MLP neurons of a small language model. Each row is named by its layer, matrix (gate and up: input weights) and neuron, and shows model dimensions 48-143. Each number is 128 + 24 x the weight over its row's rms, rounded and kept within 0 to 255. Numbers have three digits each. A neuron's up and down rows have the sign that makes its largest values positive.
After each neuron's rows, "fires on" lists the tokens most often at its 100 highest values on Wikipedia text that the model never trained on; "fires in" lists the words (lower case) most often at its 100 highest values on Wikipedia text that the model never trained on.

L4.gate776:111104168154107165117141122146115124148159123128106126140112146157137137149157128117128098118096175123135102160151131108115125154163125127159125131160120151168136119084115125152138127157158110151119123115124083127139120152099132121138148129117156127082143139189120089131109113156111149095
L4.up776:110101157133133162156181104118099105148114160147128126144128142105160085155133133137135105138153114152121117141187140130130163132176169125105117122116121163144120125073106144150102130135127130128121160119137134167119145135101184117102149136138147106141099150153172117142084109134065148153
fires on: " of", " for", " Draft", " on"
fires in: "of", "for", "draft", "on"

L8.gate1779:100144122138108135097155122131120093146110129134160144119080123156145199076127147125135098129127158169160142127141137140117125157164148147145133115139108135136152125159167111140078124108101124159100114148135130146134155144121089116084141119110167144135113136095139136135107142189121132132
L8.up1779:118107096105152131130106123123116138158135073187162122098120133143182139147147088126095138106106153138123118157112112139172133169144147114065127118137126117096135128151097133089111131160139124152112157095086119150117159114127135115137168102128118113111134159116167133147118096115114131114
fires on: " on", " On", " off"
fires in: "on", "off"

L8.gate1370:134153100151131071099116153108136106104184130079148131151152152113141174160182106109167117126107109147127081109153134122126156130117130104131150104165112142103119095078132156120143179160126111165147117147120145104139126123088110130151161135155149121144122105122092129148094133161153125105
L8.up1370:139125151136178139167128134175155158122110152120115096125095129099165139125112125169082129184147142148113177123131118123146089125082118114143131133116097092138124099127124152121106147124130149143114114112155122124096137115135135137123116084148088152149123083107133118117146137141138138161
fires on: " in", " a", " as", " on", " was", " is"
fires in: "in", "a", "as", "on", "was", "is"

L4.gate867:144153125163120129159176134150153100152151105090148133106123113122139136099107117143138144105130141153100095067055106103116155148118138153165114099118092108118145138147112109128130134125177122132132119137166132148186158126101150102133103125117101094171112120096092137106128095122115163130
L4.up867:156151063157150107119115118112131145111131103151125117158138153147121154098154112117129145162122093149094119111086126137142105120134150114129118141143157145140094133133098125153101130093149106099113159140108135111111118149092113117177152192146131128142096134127132114140186142124123139121
fires on: " but", " and", " only", " time", " period", " replaced"
fires in: "but", "and", "only", "time", "period", "replaced"

L8.gate971:106093187119162169174083089097151109114159145134138132099122147149142142167093175149172141131181117120099120132118118128140137142164112152130110130098136143111119165103091147129134093147090132132164072149127122119114118121144115123109131091159085131142134110142125128105142127178131149130
L8.up971:140131113117164136125108125085123117110085106136154145164148104108099116107145163101132115139124153112127125117190089145122133155113132153121113136058126124121149113145138117118120134115133122110125138113119150115126097109128125129076129109127152137145095128131114075124126098098134172111
fires on: " under", " the", " its", " addition"
fires in: "under", "the", "its", "addition"

L4.gate1649:163111157137146118146137097114132183141100152108118142157139151142094081147100171115140137172114116101152123122101114138108150150117124151110091132118090168137157166142179139131126119137158075149160129146145099178123092120137132138091137154181135094145132079132101155153121125140151159134
L4.up1649:147110123125121114154112119149093085100122084137147110170108136118097125135118130098139101170142157136180147129148125120122148122114144145135100128115151107115125141155126135127125117178150131101123153125151106116104100134117158160167140123139119118103091122125145109089169132144116109097
fires on: " this", " such", " with", " these", " also", "g"
fires in: "such", "this", "these", "with", "also"

L4.gate2041:067111161140104129102126113122144125091120099137132086085095097160131146125143103108134169104112100154114176134196156098151090145107144125136097109125157114118156170159120169159163135117106091080130163122120143132156141138101128135155147145093150154111169142104119161144129171162141116152
L4.up2041:182116118135132101131156093107153161169083133153157147121116163112152191120116120133103122094148135078130119107160121088140143145163157138081136185149187169141109114150136171146157145126123114130134153125163132134086134165135103094126098106126130140145174114107136136125079133107146154145
fires on: " of", " to", " into", " in", "ater"
fires in: "of", "to", "into", "in", "ekaterinburg"

L8.gate1210:113131114112158127118154142144160086127157143155117134143163131130140130140150172118140080141144143160098135068104123147141171102152160155126114168126136100103166164142077166129120101115098149165127164123121103114150147114182136115158145141150090148155108127127158125126129145109123115101
L8.up1210:134125116171114166148082140123138120172159133121113130070110175096119140110067130113137093129118133097183119150130124110144138117113080134143142096153102125122168140162121111165166110157149177127139119134160123103151140166146180153140114126114155120111119107121161110077121112077111149076
fires on: " was", " were", " not", " also"
fires in: "was", "were", "not", "also"

L8.gate1938:086143114165123109106119130105148145122113101125125172074073117133125102151130138120121120113097093100123134125161107130129121151130149121114101115141159131092134124145170128130148112111123120121124150097134147123082144135143143146108118122098162096133176135119116149165109146115131130129
L8.up1938:145120106129115116152131162124163160121132106159102111156082159141124138145127111158151126155086174106142142114126087135144115146151113117121114122164136122102126183100135156128150145107126135129129127094124136108124127081122176158158137157122155107114155209133137108131128076149136118153
fires on: " of", " the", " to", " among"
fires in: "of", "the", "to", "among"

L4.gate382:112061102130109091150140151116149133138130114147114088125129141160083139129139122117121140133118097125098108141148130119109095123070112146136141104145106129145139107160146139152162163147153125117109112126140179126127097177163113149149145134146107099146129124130156098135165121129110125172
L4.up382:155127173122116119102151147109163128161095114130125093101131086157154130150082128119127128174129099157151158123147098131072109145118130158142131151113125119139131181106157149154140166131083129113116129158108094131094114123096160135139145141115104144109140127126109143130100086122166146113
fires on: " there", "en", "in", "There", " There", "um"
fires in: "there", "linfield", "francis"

L8.gate1142:103134125084166108118085089103150137157118139132116112128175107070098107106151165103151125146128153124119114101136143141129147129132115126125116114099142098118139148125152112184109203152144100196141104140110170110113139147118119122111161128156187139080120138103103141139098129120144123103
L8.up1142:101133144115110131111139139124115145135060158142127127121126143144113123108095127109107103128106133095113140117129094075098148159179114109096134112150146166137093128124100112107114088125105151122136108147177152124103121147125139158103115150149174130146139092142082127111111122119118120105
fires on: " to", " be", " not"
fires in: "to", "be", "not", "t"

L8.gate706:106165196118182154114138128139104095078086113132116119130123160157152124111196139114107110129158139145101116157155093138111115144102122140144124124155115110101146110133119139115149151148108094166160125119124137108099101131125112112103094182142102102167138164169114132110102118133159111157
L8.up706:138195118140143112119123117085161112117107105148079159108100130150124171133169110104125117133119129135152123183143123087169086120135153144119080150151110118114131158162152102093135126105162085148132150139133167150128126114167128115119117098110117155100146148136149122146136158082149103136
fires on: " at", " in", " of", " took"
fires in: "at", "in", "of", "took"

L4.gate474:097138131144100150104110081141111152133106114149123150118093143133109141126171134097131148181137096107143133144151148129102129088126126167141143134126147175130096181128123118150145138148166106119108174163153120144090066104127144131153150116126148114172132119126153107111141086131120147096
L4.up474:118134118137132159118113092142144197155076154100163127169095163143153116133137099120144114112139129101144137124170147146099167092138123140116112139081117140132135156126143134138126105138073103122113135146118144109124156156124097155147175093119146149152134101090149133113117107127152112111
fires on: " of", " for", " to", " on"
fires in: "of", "for", "to", "on"

L8.gate1898:123152111140144115106141129168175122173167116084144117133117100096146114106096079150135124151130089140114151122109068135125090119141112159108153123091129150174117144142129135154105134119100183079187107110119078118117130126109139134131154143110122135143168131155143122091134166142122134109
L8.up1898:117125112092079066107143130125111104112162133128114159141125155082181109140116135117110096133108152108116133080116142136144143124107073163119156110161193123109118137173092145108152166136149157122133128092141158126123145123165100151147053162109137093153127092151112122095114128142106164065
fires on: " was", " is", " were"
fires in: "was", "is", "were"

L8.gate1806:141151163122137132144087147106179121131148138080152145102135096126136146112139123112127106130125128090100158098126139106113121156107116122095148167126137108110161106177095140117148128118129098109102161124131111157132166144128137151111128127102210131124115073098116150166106109103139162101
L8.up1806:108099140112131128132115128090129138123114152113164092095110141124106101081120149072096109181123101100134117113122130157101160098154091135114133149119138166113117149119093109093111126175139117116174129141134169096143108128167097083171151142155157142169145141166131136117162150124124156143
fires on: " the", " original", " his", " first", " His"
fires in: "the", "original", "his", "first", "her", "early"

L4.gate727:105117136149149102167116151151115114129148112082141112126153156160139088170139136126124164135100121133137125149136119080150085147138127165092139132084128134180137142130087135113134150106101156140155116145109117115105107157114166109158146138137097140105144124170096122122121131094164154111
L4.up727:096123097127113125114116122132127094119118132175150135128097131130173121127119076158152159079118161102177151150119119160112168110138114152064106140109090145140103115159124140145142195136071098092104140156142143168103111157128151141129109101115102133128113135154117165100140089143110105077
fires on: " and", " Ge", " of", " or", " chief"
fires in: "and", "of", "or"

L8.gate920:102151108105136173108156121093149128093088133122129146123140110105124122141153119127106124105147095155167139156089112105141120097117145129101122108120124099130097122136131199113115106162086101114181128096125194104136143136087118140114156152131136128140125110145121147137084121163102151108
L8.up920:128109119140109158139112158131120129141104109129148118146138138129103135161115161146125107122149111126106144101109113112104070095091087125130154165109140171118082097109125143126158132094132121135128152139122166105124141141165118117105110131145140125129160120126095074152154150156090111155
fires on: " of", " in", " during", " for"
fires in: "of", "in", "during", "for"

L8.gate63:124127131128150110100117184172119083108105150122104133130143113169153096112114128161116126122125129139151152158154113164162137148143153138164181109113132125146147117142133109077093148148123166134125177141131143117145165096116191126141145114085120110122154137127089117106114128154121138128
L8.up63:140112172132160087143121135109130114161157115129132118152124117118094085138151149103166117105121128114126165139130122095136127153167118115137118093097108073154110117154166095155142131117093141126131069175160134132086153121097131142126110132118161110091136084161124158126130163127134167106
fires on: " and", " which", " who", " or", " that"
fires in: "and", "which", "who", "or", "that", "while"

L8.gate560:138116128112144119104173109123146162107134143146145118119107153148096170140117112143144132135140122158187147118147164138148120133147143125114138102128154104104106117139150141143129104143111131092154101052144101156179152130151144128145154124136162132129119102127132097082157171134139131096
L8.up560:131111124134139110111186116168119130145127163144160192133134150129120133107143158146122129123105094154121159119109084115142136143110126133139074133139153119139131123144105107090156136136116112129133136141142153124188105113167136158125147142131136086108135113065143119142099128128156118127
fires on: " is", " was", " film", " were", " are"
fires in: "is", "was", "film", "were", "are"

L8.gate1014:155149136171148131163155154087093077154122168146164137115124149146116138098139102128178140131102186133118137091111147147103145115111094083123140055129132110132161128144146117112101102168089131111115129122151076094103159148070165102161142114127121132119158090066137134119101124105106138101
L8.up1014:129138139170144102136126120098114132097142140140118145118090167132120142143194154128093117149120178131103114110100163082150158128129120132112126126161125097127136100134134170141102102158152147152101115095103125095118153148113121128127159094119121134126134150128108126125092108100090176068
fires on: " and", " or", " but", " known", "or", " then"
fires in: "and", "or", "but", "known", "then"

L8.gate1393:112113120068125107109131128125131113121173118168131142155087099072117132153168117099124128084122151083132152100162119116114112141099104196118146113118167094160145101128131108151127139141121116119142160137162130140120135104184147106129122142123145169152094112158118126126105102146140145117
L8.up1393:157138112141136111114160129114110160133156134096062131109125100080124140136074116104130124193094098130138159110107108118139139147129123154115156120117122151107152155158079168109066114135089125110130137157143164129109070143143136152132101082143131134094094123136156167126111117156172109121
fires on: " to", " a"
fires in: "to", "a"

L8.gate336:110157120145147134112106169130110155085122127136147143097144133099129106107147122104158136120137128109165145147125115129061109149135135113100151123120134136133131124180155135155093103130138160139111142124136143103148139144132107134118078121134127121160172113156097136147129126127122150131
L8.up336:086137117183109123120162160143142127137098134131106123091111098126109137141120087121133092126070156125098153187130121144144077153129154137110142141098132117122129128116085133106094107136163107188116153146119101149122132126151146150123181106105103087121138138121126128153111112128106124123
fires on: " on", " using"
fires in: "on", "using"

L4.gate1667:158132103114093100170161163135092147115120126142124105132103104127162122150132123159111144126115101132143109108106141158131152125101121136119177087124136120138164150159118120149129130113136087119144173106193125132130144162150176141177120165143126119187127112155102121144134159155121136177
L4.up1667:144133158135101160130146167113069106132122132135109130152141107112117134119102095134090107136134123113147132105095094122130136115128143095139115152123096113103152165128135141126115068145125180171146082148162159156126105147143172131131107157133121129105106128136142089153150140139132092187
fires on: " on", " to", " in", " end"
fires in: "on", "to", "in", "end"